MLP neurons of a small language model. Each row is named by its layer, matrix (up: input weights) and neuron, and shows model dimensions 224-351. Each number is 500 + 40 x the weight over its row's rms, rounded and kept within 0 to 999. Numbers have three digits each.
After each neuron's rows, "fires after" lists the tokens most often just before its 100 highest values on Wikipedia text that the model never trained on; "fires on" lists the tokens most often at its 100 highest values on Wikipedia text that the model never trained on.

L9.up1282:532545509471431546451508452510515531540548489460462575463533525455430534532585503566478493500460482472447547486532530461602542487530528508436507478455495441587432538548483485396490497476514474509456557470557513450467486516480545548597424472466486422509503528461494556436495514489469513483526506555527525475515507507533469559520516542471527501526480487584506510484470533533574487542517
fires after: "\n", " \"", "-", "."
fires on: "L", "H", "F", " Q", "R", " Kl"

L2.up471:436541493538449477507520500479434565538521502504477510493430520486510546493603489492474422459511494526490467493437531454458546491482551560478557489577471568505510530522495474489451532524497469474466490501545542528476495417524495505491460475451500455522459523507543404496574581532478581556516526504498547445572430484498491495387511531455473548514527445496467511518487533506527432534547
fires after: "\n"
fires on: "|"

L6.up559:489524487525526487514524519504503474531504603513504468531448586438480527470495450538562565542536486489644447543516544464526522476577452523493516499478558533512533536498507475495488521490596458476498435569485518539526524467459480471580462445611511477434534477531518483486555494523463494472489541506436540505531430565519427540439564451520493488487502498448502479494501511531504525552491
fires after: " the", " of", " The", " and", "The"
fires on: " the", " of", " one", " two", "-", " three"

L9.up944:512563504480510571419465444507472464496465581458458526484505467512488535491480540573517530521454445470497542488524532547553523532527553484522534526463533552481499472555486494531499508467555556514500519545493533455472520439515436560467434554464446535485486517523525535537497538522480545522540443507413489447597500481511574521484513576517517533526481507554475485491465562473523505571528
fires after: " |"
fires on: " ", " on"

L6.up1022:479555537546525386495487488469486500514518454442478470443499481476440477503489532539459543489486452486488461477446543582501475588463506549534480512404558536528476495477464491478501457446584535525464536580453498521476545487508447461477438550518558462451455525516500499448475473535443431503483566534471497485521525542572532523552454504462571525479475490497463497512465416507507512555568
fires after: " |", " Rating", " Star", "10"
fires on: " |", " +", "\n", " Rating", " —"

L9.up1399:432547474497478565519472452513554557517523504450510502470452559495448457507546507427456515498521477473488505586491517522522482503473532493540522523638479470571539585528513509534548532444483462481541408500515421535471527528535486455553598530528476509522502558525538477533465517605559540548491504484468553463563417488473403545500456512390471456471492458439534519483500550422476484489507
fires after: " 1", " 4", " 5", " 0", " "
fires on: " |", ",", " Sep"

L9.up674:526433507553491438531448478535483508534519550463530480518479506500533467507480475524544536561465516441442553475482438461531490463468449531518560483438517458513475514525519472524495598523509516531541429445452609533574553478475490502491450478499527465478577473464508564499517527452511541424447501530550564477482497524435396514513483487486526506509525462552467475474510503447502537496473
fires after: " of", " among", " the", " all"
fires on: " the", " by"

L2.up1026:514580477476482470488546531484438471522523419485438496472478500508433434598532516489528462451501499470560456537534465485525473485445531490532617425561521561513447483505534512473529535502561516478464426510508456512605445436527538508513534474457541558565459485491518429427513587557476497487426541496551571443563521507551528527561515450490554514557530484509540483508561513509542550500644
fires after: "\n", " a"
fires on: "|", "===", " comp"

L9.up1403:384546560499432461520501440503435548514574523459532473460487504581478541454543517587421442436528480523470603473513501512485583464497497548535557483525521480465521502510499587486527562508505526500367501454490569487538492424459473491478453500465492442453482481490548429530575552454504468495618552560492537521587518530528532519507445536486463489516551486487481487487480504503530557476472
fires after: " |", " ("
fires on: " ", " |"

L2.up1468:491577491534539535456539492431536540533564529534550552528550529551351468462474530475458496474471405518541420488566488523518482520435545509640529469460457509473540430474527555497527499496531578491533490513505473496524550545465526543556479490530546509525462512524472507506393525530511517476467512466540427523516499473537475486559431489512484473492542534513488474490508518524521433504588
fires after: "\n", "-", " a", "Pro"
fires on: "|---|---|---|---|---|", "|---|---|---|---|", "way", "|---|---|---|", "time"

L9.up1412:509522566472503490480541492483440525498476531508483468457497477479507513491486479433462505556489490409556519483449555541490522460490482504543556480554436501589444521527582514507426511461539496514455501511577484477521581502433447509545451510539492512522511564468501504480551468536424565505501521552504544451530457519493467481514458480458468447509517535489468450486531461506506519559517
fires after: " |", "|", ",", "\n", " /"
fires on: " 1", " Apps", " not", " Length", " 3", " 4"

L9.up1028:465516504583497459496472456549470556493491435468494459461477471394496499488482464447558444529459498511457439576492505553498506535524506496541489487537556490491483514557436470469484535517518518419443454533482516554473559472486452492468495477425583385448479470506518449493548472604487555514584519518507488432553469556517520499453495501455485521579461434531495521517435459504483456560481
fires after: " |", " "
fires on: "\n", " |", " and"

L9.up220:468581502484528510513490458507494526522458519509457547501511513545456509521487504486514491512493456487485476506439620485513541487500476600537487491493455506536488490572524507508405523508490496530413491463520509497506507498577522523554453503544394510502470429549549486477501463548472492529528542549460394556438556512536515504448447539511463569559499551511532475473522472501498493498484
fires after: " |"
fires on: " "

L9.up730:467530487445569460547448389536515597522525446448502489477517533534474421510478537545560505537417387523422472489575561499479503528445492510478488453437515472564531515514409492560496470537528526507527568523508529515481477529513473505486501466517567487512540499552468499426568474489551434472501513494452491514543491447431501575441515458439527566531559419463532530515523490513434546524593
fires after: " |", "\n", "'", ")", "-"
fires on: "\n", " |"

L9.up362:511553445438554433463450441505538614518464521510461520534499456496466561538519530500503531546442504404454510499484508561512498529575477507517464512507564485502502546479547500443463521468443498473532501558499550477457489467501477517468478428522528546444384568471457496545477433509526519515546534430488483525468509558426541538495529544487529447479410498507540450508527589446439489513515
fires after: "\n", " 1988", "–"
fires on: "–", "-", "|", " to"

L9.up976:414492465556492479483472439430557549522455446499517513516458509536515507525499528438405412536533576490461493528527555479468452541481528514438407456494544541538481545476475422528470522475497488507510577488483557488550461521466495481465441444482472558505422525504526505528534478462540473507580435430507474503518512556575522461520498528474522487548489524553585519499493612472578511546505
fires after: "\n", " 2004", " takes"
fires on: "|", "–", " a", "\n", " |", " her"

L4.up432:467468547563448470463469465465535493499477502565519493492513437487499501485528498492546477484522509519476478497555528550447567460491434471541473504476479540524548433474511474426414525494525535418448480520468506613620477466409454488482470499469550473492522481527478521472551470522516548527551550418511572468519394502486519500481487443475507541532481524501526534494477537518546503533500
fires after: "\n", "==", " |", "."
fires on: "\n"

L6.up522:450481462543558501439494508476527570503536522529498516565472480419503487485489494554508504480520451449534475539454510531437497534551488508545603430514528485549547531526515496516438521444548481509444502512539533537473450471487516496471508464540442402506502421535505555512554456483491442535500469491547514495509365424447481526485493456511582545506495480446503452464544470493493527495493
fires after: " in", " to", " of", " more", " at"
fires on: " the", " than", " both", " have", " any", " \""

L9.up1268:404475537479542470517455416536430560501517519455515465475512512531497469483568570494443479532603463532425459530473447497501527497564535472545494494552534491510529484501622527485439543480536501498449481471439485459544572512509459464416515474387552493425443517548505421462521510533448529534501434469496532502589442520491498483511464577493576513511487472519534516496488546531508572508476
fires after: " of", " was", " as", " were", " is", "-"
fires on: " the", " (", " also"

L6.up736:439457493469495513488403501550498460506435434486541498515486493503499549467431487504584546509475457420494462495535564540484537477507505469484499470503509456514504508527441498515450478490524469517482477538508489509489443462472350514421489504447498524497459522537486448468550504516510477482524497511401488523537503433550530495467535491492496526593565554448506477545467504437515475450453
fires after: " |", " to", ";"
fires on: "\n", " provide", " GPS", "\n\n"

L6.up454:489499465491563508525566553497507554527525536507484541518540514521493535435560486469461499475507533499537519528537529492492547375443488553548518517539431489525492536522536487485439532512501501560428458460510511478529483509480573579546487491584436536481489489547531495520513547503473434501550505490470528496492438528426498535464492493449519493432540531496571470458593566511529524486526
fires after: "\n", " \"", "|"
fires on: "-", " to", "When"

L6.up1410:507458517436533445595438456499578562493493518499429451519488549422536473422484503543539550519477473491459473562540497538520523440529445536555514529476485516538509507501543525489466555461584508492524513512561517433563488535470496525515549460498440395434436486521527426408527481570457527499510506449499484519510466500514495466491485466490472501537505493543625448485482430557492523511485
fires after: ",", " and", ":", " the"
fires on: " as", " in", " for", " at", " the"

L2.up1371:434437450551483518403497501451499520495390459580412457466522473452524491517510537547535449454490470506508527521501486541550584527507506478431502503500420463469467521477523463544463530567524536345456481527544477413469441625501509518516494518423539494439515517512471487487583555495462535586560533493492520486562447432556490492425531580482555539507392532471482462481485459539515504507433
fires after: "\n"
fires on: "==", " (", "===", " and"

L9.up1138:501467484453475578489535429496501523523515499558504556516467527525481466533508537493441418511499492446476487538519488487504578500564457520532508538438498519499452546553517456431484506467471519516507462523477486545455481444460369453456541523469530452568519486441502466539532428494479468527495496495477600502493522459539503555443540584488533501448600460508545535502472497515512568516523
fires after: " Candidate", " Length", "==", " ±%", " ===", " hold"
fires on: " |", "\n"

L9.up167:528488455488492508522501486523493505531523431530530522482541458502434575472568407512548434489528501477494619527467547459457537489557569469484507534488513504498475629507525535445469516495487500498475405476530493501492446418459502507441497414502524500509478600558466474507533546501532509518513504557496607496509547526551478487482471498438475484519531499464552482527435556432507483557482
fires after: ".", "\n"
fires on: "\n", "–", "-", "|"

L9.up1211:476529519508469472530491511545530470464489522565480522443582481486479575504530496487487439514478555528458512518526551514431506455460555576503498464517521450520579476504475484574535540540527514561419506436493529462500430466540492507470497468548486482535490550572526434452482464541509494487557569526568468452551445484439495472430427548492463505527446528539551489502543526507499543501511
fires after: " |", ":", ",", " as", " is", "."
fires on: " \"", " also", " it"

L9.up498:457493489513478478475518514566457546500536487446489500554423492517465510461588502476467499505546468453453508506511487496505478528497456475573518467518547533491525577481572472561512526541501470484495480511436483508451520478480523473435523517568521468556462439479505443541483544527523542572521488477515556532482475531454454532494420514438438535470469494487537559522509589405511382584504
fires after: "\n", " A", " M", " 0"
fires on: "|", ".", "-", " |"

L6.up482:462469478424513475523471465538463521522570518466599462507439593436521503488513551556548542527513468530462431490497517504498475523543600506531513460464507521556512476525498488458461511455530519542447519536516620451504487542507490455516475504496473518443482520503475507427480484405458405479514654539522478500494502497480550480540530539479527508561497544481488461468522460477474540446495
fires after: " 6", ",", " (", " 5", " /", " 4"
fires on: "–", ",", " and", " (", "first"

L9.up236:454525515452487568432533565543532638527549598435463530413514524438505478447510487537545529528471574501480409515534475434522558460495476551467549440498462479558489506539483486543465499442505504435496513429526471480471499524514509553517406510448445375514482505487498463405501554477514541494539504478480478474490473479541631529431455579498455461570444512495513430504449536530554523468479
fires after: ",", " as", ".", "As", " As"
fires on: " F", " which", " of", " since", " along", " from"

L9.up1093:472499502412585472564540440404466451519531490493464550494565550483498486482529549611466519504533494517486508481468524480531563510491475515576486468454455463612502513524572554523456472521508530516449438502537534479492467485501475518523479438549460513501543532459544473395481521469530455485534498538466515520484526463458519563506487470470503510469535532438452482488459450521478488476485
fires after: "\n", "-", " (", " *", " |"
fires on: "-", " J", "C", "born", "\n", "."

L2.up179:496609452478504539469542551466475552537512509458494512453392501473477510510527465443449450493517517517428467568554517502415487535521545531545467416548493511508462547506545482438507532496493497521517518485515507557513513391610475455494509532543474463471478447555524481486560548514462433546479472465553502435576487529481511563493531461474501584531538494429471500562499509525527467465509
fires after: "\n"
fires on: "|"

L9.up841:459476530444503465467498484510390473481562506474458444499446537520519564508587561558485477464541456520557484522578472450458479505487442493534537472509466459557518493507605531491498465544543523516512519537430477469541515452491469464469444442473472447447507510465490548499561499473449443465537523480512578439442418520455576535475438577477545585587425423495507555457516562504457503503481
fires after: " 2", " 3", " 1", " 0", " 5", " 4"
fires on: "–", " with", "-"

L9.up1493:481528479471496465509463514502536515504488515467495462464520540557383575461501492526528495490472541480454589486449553463459424426495502496534462457486512475565525499444508543510490514528525504546505517512495518452519447518542495451526489518498479490417460505562494509471534531495529462551504582495512503468565463531506495497560445505470555433531452492434509491512479513494561472489519
fires after: "\n", " \"", " (", "=="
fires on: ",", "P", "F", "|", "8"

L4.up297:440520511467447547486480503519473436510500551520427544486439524467541513545523510447455547495506538512523549488455530516545456517470458502450619533514485547519489459506468502582487502429535505470436510509508490550516557471536499530473507525508479460531481519556489436529463370513490516474448520483480496454479562472519470564471515555486529485462508506485478483493487448517475495446522
fires after: " —", " |", ")", " "
fires on: " |", " —"

L9.up90:384565570578502534527365486477591557511537485502476459483483480528519547538550522478485507469513481507459429641492553533477468515445488512544546499530543502615524494504472484495415507409537472455523474507444540538570577505500527487464533573634565422482538576522511475492537504429564474554519538486579499426537446473505472522523419468469534516506473505455627489491479457439481514535520
fires after: " |", " on", "-", " 10", "On"
fires on: " October", " April", " September", " |", " March", " November"

L4.up112:471531571500454575484477497483554542529441575516523526512413436511540458479462460552445497495566494562520493474541493479478506547503453477524519494449596515550520486500538499431488531539465487508481481499535429468538515445469498495504464469495504511480470485493424540551500513475485484481510496466483502580529479447553452510509474503467518510450510464460560490553500461425449502481494
fires after: "\n", " the"
fires on: "|---|---|---|---|---|", "|---|---|---|---|", " National", "|---|---|---|---|---|---|", ")"

L9.up964:430523503472514532546481451512541504507486499474489567593504505430444513543520541454532469497477520483535530491437538474495534481468556505544566445494475416489512500542558549458527488556456409536494533414500491576473409519518575506568502433523440501490480498514522507462510580445415518499487537519482460493467500578529529490501476433467503519432538505519515499510495549504510546500545
fires after: "\n", " \"", "."
fires on: "A", "C", "M", "I", "P", "S"

L9.up244:486513546510528392507483451466480497493506484525478514503585464510569509428574521513461470445471492436547457510472491525481473443518488551422521502472542523529487591546460422488480528449607480464432493455549572515518460492465507589507464467459413486462489590500450478534456507478519479501510492515472532517485497536454519527530476494521451551537448488498495486485493531513454510496557
fires after: " |", " to", " on", " the", " a"
fires on: " ", " to", " 1", " new"

L4.up20:491431481539514440530431471513529497521446496552488502569521438492495460443514558494560496485556496474576534518533506504473481522529429468539536483542556578490528453471496470536505513421513478441470501486475532494614476480470495473534506563476493443509478525444510554525524507467529476536544540504534541550548435547529446524517425480500545552502494409510526505523515511494609559510582
fires after: "\n", "==", "===", " ==="
fires on: "\n", "===", " in", "==", " for"